Weights of a small GPT-style language model, trained from scratch on English Wikipedia.
Size: 5 heads of 64, MLP 1280 GELU, vocabulary 8192.
MLP neurons of a small language model. Each row is named by its layer, matrix (down: output weights) and neuron, and shows model dimensions 32-287. Each number is 128 + 24 x the weight over its row's rms, rounded and kept within 0 to 255. Numbers have three digits each.
Before each neuron's rows, "fires before" lists the tokens most often just after its 100 highest values on Wikipedia text that the model never trained on. A number after a token or word is its count.

fires before: "\n\n" 29, "=" 19, "\n" 9, " |" 6, " =" 5
L2.down733:093115147104103103133152111117157122078112106097128155138100130120136156135129151135153129107120162099109120102110135125135124112148094142132114143106091105132138130119138123169140135160078136126187149166115129127100106118133109134136114130100100086117170094141116142129106104121138135135127124129139137140077129120134124124161119126109105168157126176091123125138091173128116141174101114127104137129130121168183077143081109137100168092133159120162129147070108146165088116142139145091122112120167131103134111097131092112171139139158104143164126139131136097104146105143130161114141109130127117151126112148123116140105096079144098120154112124128115185124122114164106196145103178157127121143079145157119105163142168153094128126145163147104164122102125144123157091163127117

fires before: " |" 40, " -" 9, " Corps" 4, "," 4
L2.down476:156107126122173126109195171123121108108144155102093129116140106103136137105112131193139111115134145091116141142140118137111153167136145120098118124124173120108170151142125127113188117119156129128111131121120120182124160116141117127130160192135129103087144161170123115138097112127120149111094125132120124118128116148131109083131112086121101139133134156151110125141161120136109103160120112135126135115135174133119101127155132105141128110139144167135123070104120133160166142116140134154195121112137125111134135109158163153123075100165156153127160121130108137091118148111135147139168087126112116116124146142111128127117123124170124126138095147169156148130128139157100120185152098102095098112102086129112099106128112089149145125120106108109122159120084158131108103172123109

fires before: " |" 22, ";" 9, " in" 8, " by" 7, " Crit" 5
L2.down325:110161175139124122126098119176105111112119146124089127145143155132126142085122131151133125152113120160129134132133089125076130126075146146128102192073105117109102134131116111124148109159122119155121129140113100171141133115126106116128136105135073122110130073119149147110095130127131121117098099146197105134158132139093136116190132126107162117152099109169146117118154147118109108138147147128106158103161118105114123129106131148148150144114135108172165144083153155127156140125113113129154097096158133101111158140173115146167156140165130096128123112128137098092121153160145109114151129131096192111117098135130141160132132132163130127055126104105106120139140141127116165116143121093096137099104088125124160147122111113081134127169141121140122161086097121121098188112148133

fires before: " |" 24, "\n" 22, "der" 4
L4.down1180:156184097109160142106129103158149122124170128145140119161126157172153128173102126145084140139128121140108128109112127128112139140110116197111088147164179129138172139113138109117145104129092153119095175108120107080112110175116114160146143127102159116112136124148171140164170090122126085132098123130142101126124123144112152139143121134108140145063136156106100119199092147112138142155095122121139131143153107150128130130128129102129138122105152125138120117142172084096105124099138123103156138165125160098125116127137124070134135126132162153081122146151129155130178118116123137109117146130127153148133099110088143098118170143120121147144122046125106113130084142074151145111069137138160131186124081122137156123137126100112165110153135119116124143167102110113129126118101148

fires before: "s" 70, "t" 8
L4.down694:156120132132144136117133148131121142121113115181123122111129133120103140155090114135133118079199131115123122124157120104109123159188154136129153135151129168100109140112127148098130113109140126145147118107133134144126146166137152120114113098123147120107139105144126153112136070143112085141153097144120174099118118166129183138116108105129148133124085117158129131134092114160090170140142137159141067097132178123113121153094133104126153146141117128135174132135119148135087185068150124151095084119160127165164086094134132143150110146154142111154099137120116107101169137102117165122151103136135121095114161118146160132127140155149085084135152086082062107125075139116135136131124122130146105181119111107112111142131107103116141108162105082132128118153103136150197136116148132

fires before: "s" 51, "," 22, "\n" 10
L2.down229:161104133168136122127162107103137144151123111112121108150137123118113124128175130113147116144087161162138098080128118129102122127120140122078142156139173125156103156118149114079076119162105120102146126135141103133146105135117101091166149141106158083130139132145156176129135093117127129127140154094132181132132111147163123097148127148114128121116114145149138131109135154145138113173149104109136142113131162181112104158095181126171107191128104064114167074167094162132128128095143097151117096093160179125113135111088093144134116112129119157108116138128131118136097132146157162102102129134080131156152119146115169092147089119140125115098159129138130091124115136108130138112164152138172128113072138124124088132168136142131143107148153077128154158117074113119140135148123129

fires before: " |" 44, "s" 8, " in" 4, " (" 4
L2.down1218:102112139137109124127132129148094181110115134152131099149119085145121104147123102121127156134132082126159101100134153078096083130119134101110145150092156142116127126146096140143117146142125108136162079141141132154082200115117163146146107178145097158143147104097156131127102145141179134082191116090138125142107165113108116117139119106144106133084108103140112142094128126128110160128126125115136139135099158104157106140137088147137147093116127101112116120087125111128107116132153097133132144163142119127136120158108167099135157131111094161132158160105140107079099112115138136116165117166184111150167126137144131140127164170129092081167122106140191120097158126080158124133121169189150160135125170104114173119160102131127173102101131109160132116154128077139128136148081139

fires before: "s" 68
L2.down274:129123089156139120116149098098148129149112118144128083185112131133152154175163133100126114143121079134133087135140161111136137156130082102137133086138156133115103161150146123110130167084134114131091135159116130154099128149123137108126109133162087088139102118162102129103117110137117154116187191112088110116154155115134135161098139103133116116143165165118140140143174133125121161166139143121114117098093107123147140144117115124131097155125139124112153130129152133115140132169106107140123140110150139148116108088084105127126128149128144159163113116164098142114103132161117087098126096125133147102109090129129154154151148165063111114137135116117113102130143188106157116114113158108152145098128097123143173186121092120135110187158125138125104137084112135108140144172114129

fires before: "-" 25, "|" 16, "=" 11, " the" 10
L4.down1151:156104086143120141114143111116122131115163070128128196148116167146133114147126118075079100140118128171137151145146115110087132130122126110110113085088131123157136133164122123134125124138118140150172146163151148129137111087133153115161056158105140111107085088141111162124107131165121156145180122174077164109141116162127135143131123078095178146113137124138111115143138189164103091149101176112138115134129147101125129080139130134142091137105113113127161119076129112140141109156107116128129135118163130116132122121123133133109165092112155139162106134171109115123164114154154112132107055133109063122083106121112167132124125138145127141123127161139123119157123105133112124118121150182089112118137173114133125106142115136142130124133114108107125151134093121114128117111166095

fires before: "s" 65
L2.down106:120143090142148095098104134105106149160126114098104151165152117156135123165115152122109104131105166131114120118149139139133104148149100146115144158083127174105120125111135138147122111098129157124101174103139102123174118141131140141111118090154135062149145107124149132077152121134115108132150122127168143117178110086127130129109091149145134117093122162145136115127101163115122171146142125130128161099108106140157104159129146148140129182099076130113128180108139155153130106143140114129126132162118153144124141110097107113104149154155150180117107097148118113133161121109080141080121131110097095134152119159137135122116072102139159103130145105100149098116118159095102130085122124109113115098068162086108106117131124132109146146132154164086156171155120153098172129181148152

fires before: " as" 21, " Tour" 20, " by" 6, " on" 5
L2.down227:128106133143112129123121114101136123133129119126153155158193148135135060102123132114109162130127123131129100125116101119146151162085131116135129118134123150152191155104135108155159122182126085093150120174113101087098128089122149110119138121124146139113162083116117134116139120094119155106076134110125164125155100131120126112155156133106148105112133089134138068150136167132143165144151117175156139120112106156195098123115142178118132133159126151110111139113125132131148106072169114118104163115135091145124145090142138077118138134117110079166095105114111123138136163124115103102166138120144092133127124133154154127159102136147127126087138116104127143129101130154164141102150171133115156113134131112166152099158172148116115124198121106102141072102151121129134135132168151

fires before: "," 56, " the" 4, " to" 4
L4.down342:106089126144124146158163097119222124125118075103157147105100154185149111125096143147172154122135173103129163119181129160080125135130141152126149106115133109098110129174120122133116093136122183174107131117121116147106164124121165118134127075120152114125133150171128118146140140158113149158125121139142128139161173114109112106110087142093163138149140100078126125151122092176140096110134135111122103135130125144115115086131106117102156116143141154197122126181141108117112150142096154130105157141118144121134094079126149121118144120120120141123086114113146116144132150108117077160142089148138144109122116130111134110116100117101154136132135113106111157140157135156116109103141094130102144148151150134127137128155113162138086180098120131105140126088167142085126115138153120

fires before: " |" 30, "\n" 10, "," 9, ")" 8, " as" 7, " (" 5
L4.down991:107166082081171125124147113096119127148141138123120141155145073114158152140138132107128101100124114130097094147092138159131147112122160138130131139081138118142121145118162109129136136135112119143115150125127134147117097118120132096133070144127127114153132100166100097139124132124101141160149125134087096130136124107154118164134121155134087102130124142132095076121124143125182135096111151165171115108105154112171146161120159126137166107144156155124174114141113148089158115122142199174126156121124120121131131120086149117142075156144135136106113144154108130123087153166135122113094140151100092116116148147125145110123105141086139154137098131105138120138164183133159139126077139131107177110141111183100130111090098091100134109153125132190150184119118114155199115151159125

fires before: " |" 20, "\n" 10, " in" 8, " by" 7, " on" 6, " from" 5
L4.down283:126126150146125125163136102143106108135162136107109150118124118110118110111158099113146120156117089080100129142109076121096140114146148107128136166140159133143094134082142156148098100130141144159111115133175147131110116123126074145145143124112128130138110160137141131107136109141180121129103147158133096130152075140136149124157155124156131156140133148106160156126126120144152146165118105100083122148151134141130171116097112139174096107183105106157141177135127161161135118128150128098130142136153158102112137143139163109117141128138104092142107090122115103120140149095095154124094178150156167126135117131056176120130110110094108150133118140140114163140150107106125116122147167095104144171147115123130088118131142121076074099070151114153092127103117128140138140137123139

fires before: "." 28, "," 22, " and" 4
L4.down250:132142106128150129112143103144112126138156105115108146073124088135082048150071119141123113120124144146158136154132099104107105140126172123104091127126139156130112123131126161134162092129134081118133133106166148141129145134133101134117127110117130122124076096106068172114132122155101127132151118115117168145158103121147099089116109098156132132173153147114145164133149142136144139110125146095090142159137146129130090132127175110135106138090134112108123199142126136109146131091142116157094134086153109115170149123125153119191108112139115145183102094112150108064151125112152130089155102098163139146135129126141137170151115107135111165102119140146153141099129113136110094132178134140119134143149104103116173110119145173131119134085138143123125113105112131120127150112174154

fires before: " |" 36, ")" 10, " (" 4, "nel" 4, "." 4
L2.down562:126114100129140089120095112078112077133155121176147097117134126102155153106131101108166132137129110127100119095102160154156115119152084114118134125140148124119157140126111139147134134147138195145123114103143125116144096156097126122128120170157088130137155140130109114176126083185094138114106120092122134131181098111182117097184145127138123101089098150125161147125115131161149150126117138139101136131143091115150114103119123135109108156111130111119129100106096113092128138127119110113131099158142163109148094100146162137086120137121135146138113093137138121107095140100121185116103114122098084134130104150130130122132177140183105147155110117115146134139143117119149105122139145125121144115144137130114178155134128103125130113134153140104147084168146176137125161147144170

fires before: " |" 32, "=" 12, " =" 6, "ti" 5
L4.down446:095137135140146084176162105106178106120116159083131140132108111127113147130139167113137154122109133136124148097116101087124106166151171132124146118162165080153077126134160142145140133130113134082117139158128181123131101131140171101110150135151129135136102127146111153158142130091102117098163107086145107144115132124173126139151078110098154098095125150141125150114102145146115078177126128105126080169092123127148097116119149134117117148081164162107166138141148102148117128108101180153156099104099139173141133112097099139144100119123107113093118153161113143152150111116140121156158145144130169118126173136111128116129169110109111146128128133160104142143118112088102108133147107135128107114099120158167131158119185157135091123119110129143177139165136171127095109074131138

fires before: " in" 18, " the" 14, " by" 9, " on" 6, " its" 4
L2.down1009:119149147143099124140123107128124125090133126087097096132144147131110135114145139133112107129168147138163120130165167181094123115084150117109149074169111130132129134158119101121144119124121112117091108138077095106140097116099117119135144137131127170120148116116106127127151154164095160179132139179157141090134079103128122142138099145107127097116100149132121101150178147146141129176116120137193141095091149136149103087141133097090088153122120141127094115142115130145066091103099107135140126138161169158102103154104093155099131136153124120104148132119141123122122082175163108149133149146113104117102157149123194111147132120134108170150091140201159124113120125120116175130130128147103100136130119141095139104121149155146122123137156130105142116135113155124119102071184112

fires before: "\n" 20, " 0" 12, " 1" 9, " |" 8, " —" 7, " 2" 5
L4.down975:081127125081133127134134107128134120155111155069126111174123153112127131129138128123101120123145183139131135077110111130140134118135169134100127144113154129080126128124142117110120155142075122097193175161102106128105054153122160099118116154122133139128115117123162139145126156117133150123127174124119156113110091157151124109132131135110145171072093164155124127120162123151162174134127115175106135176118082155157135128108092116124152088108137116104128127148168151158130070119141148095142116126151170131119161138122131088146128109102138112123115176095091144109099122110117121157132090138119140114120098077135152082137119116124161148154124132135126120139115126110116118085144164112148130151122161135165106146158112154117128123148141117101193134128116133146151143074118121

fires before: "|" 41, "-" 12, "=" 8
L4.down1095:090111141109110102150126120173168099092138101113111108129150130118137131111143098133097096137147121098144110133130151139103135146154134162150126111131159128140097155135164115072091129130140104101134169120133139123125178120120141161093119097077168140176141120130088136131132150140121183080137125118142155127099155123117137154148127092089129094176076102142149116137108115168139146108115108122143110131170103154115149083115145104138112110125151118140124134147151136144095090094129159122113173125143160148128127123147109129138149130093116114145123159128168125143137153149115134128052143127070125085138139094144112113110109135106108149154173136102133119156071177138145181159155143170075136098112128113136130155126143122136128161111149146156105161124137138076165113156144124

fires before: "s" 44, "t" 7
L4.down74:105122104090144137109166124137137106164174126082163096121109148149101132151135126102153143123068119154139097123138172136129118159117163175134107201103122137142153146133112133167119168120125096140116153109115129137093114119117124140162120146103130094099123137123107100145161117105154105129138115112102087115094121150126111154102131159124116142090167151129161107107144140161159103136111111136115181163115164104165179147152128143194124154143147120124105110099181159130126083097135124185151145134152108138135098143113158104157104107114137126134111190100160123157154143135147095110103144147111112097115113124079137105072142126127126140112132121103110134133145108130110142104116100128134178098134134145066143112119121155148145114059142124145144141122144113108164110193122127

fires before: "-" 42, "N" 7, "W" 6, "|" 5
L4.down926:158123148088127094129110156125153119121129082093141168119147130117150152140128149139133129126118150109150136146089134110111154157111151088125109108124099144152138129136123140121136150134164113149130137202093133103148142127107037090094112109142149116134107093145143106113107139109150122066178090170139140145136133112114099116127097132132167163132138094099130088116101129133170103164134138184128136083146147118087145128147143150117125110118072145146152128115088113174157128101091145148123161117127130125148126145134129126160137126115140168150143128101126126111119118152128161130136167131133128103117132125137138114128110108156147126130119154129132116165119107109107107133143117151109096156110123150136152118114159092183130150111118118102121162109100136148096091130130124

fires before: " by" 13, " to" 12, " in" 11, " the" 9, " on" 8, " as" 6
L2.down691:141135132172204132165137140160142136070117148131120067148144147158135139138149113094168115152149149138145097130149144158094124158110148082154087090109119092120141154130115112165117105106138095114154122127125103161121144137121130118137135128108186165126132118141123109120137147132168099154105118161124126094140123107086106113158121160084131145102109162117106122107099216119150117125123123113104132099099173130179128115137162101156118148108136144180123142112161162128109110110149098156135115130144137126111107143113118141168120126145071147124136142138136133115141161105120112138165153118150136121113170132106145066139101137150109140096120132121120137103120134084131197119164141097099100133167112122123146086135097168135108119126093097114104122130132104115135081106161153

fires before: "," 19, "." 17, " |" 7, " and" 6, " in" 6, "R" 4
L2.down135:118125116159125120081192094087096142108129085115121113114130101126105152150133111157145113106129143172158153133113165116154118125099131182139134117123173138129106152169125101066118178094125103121108133138139111136107102111127126100129117115108105134120117130192189146140080138138114123136099180115118127137100132144139178119130127090107147146196121125140146140133135074117162122101112108139083082130141118155146137159116141121132116160116085100152136141125142152132115147133149132129133093082143160151145143107131122090128161081140133147121137138134165082100123132136137060157113113124111144082121112106157145115116168119103166123107109120124160117168128153098166108132110153063152149144145119123125104137131070119131156118125163109108111110125137139124123148165149137

fires before: " |" 43, " of" 12, "ont" 5, " Ad" 4, "-" 4
L4.down1258:117150108108121158147099148111103167112086131114067103146125144154164126146136132135108137178125163142171138111107152114082114173141097124100116127157142149143204173143160152149123149142135119143141144076138124153162113123139119117164137115171129154151142160093169126131124064107149156121095115118147130082158099119079186114158074133140158096160138095103128103152118101126112160162126138107129124154127150091112123119104153136138117144096144103136104129118098127155114164121088140075124154084135138163133145129140145129110121090134102139126113126126135169127125150079111126115158120120140102152135163154160127088086161126108152117150106126138123155146132148109173154156121134117121108149131121145067120121084099100140126114161171101145118099115134126163085140111110098

fires before: "-" 68
L4.down533:143142118137094149101095174135134100110127133139128173145132104159154129123121102134126114097152127139128123099156150130137122102126134093134109125131139105112141154144122102116155142143130149143139141144115125118112132140102069094145116169134116141133105116129155147122125135134162139100143150147165120172162103131128146120126119109129096120118137094119111108095159105099142118106174095107135141099145130089125122108109148119167118150155113124141107077150082141181143114113144107114166139097130108184129151133172103143139091102082116156149185109122107132097119141134150152121168127099149114153141111114068152148085127126074107117116135098129122124130119180114127119165100123160122101101099110106110170096117067091169128118108129132153123110154123139187134105140160108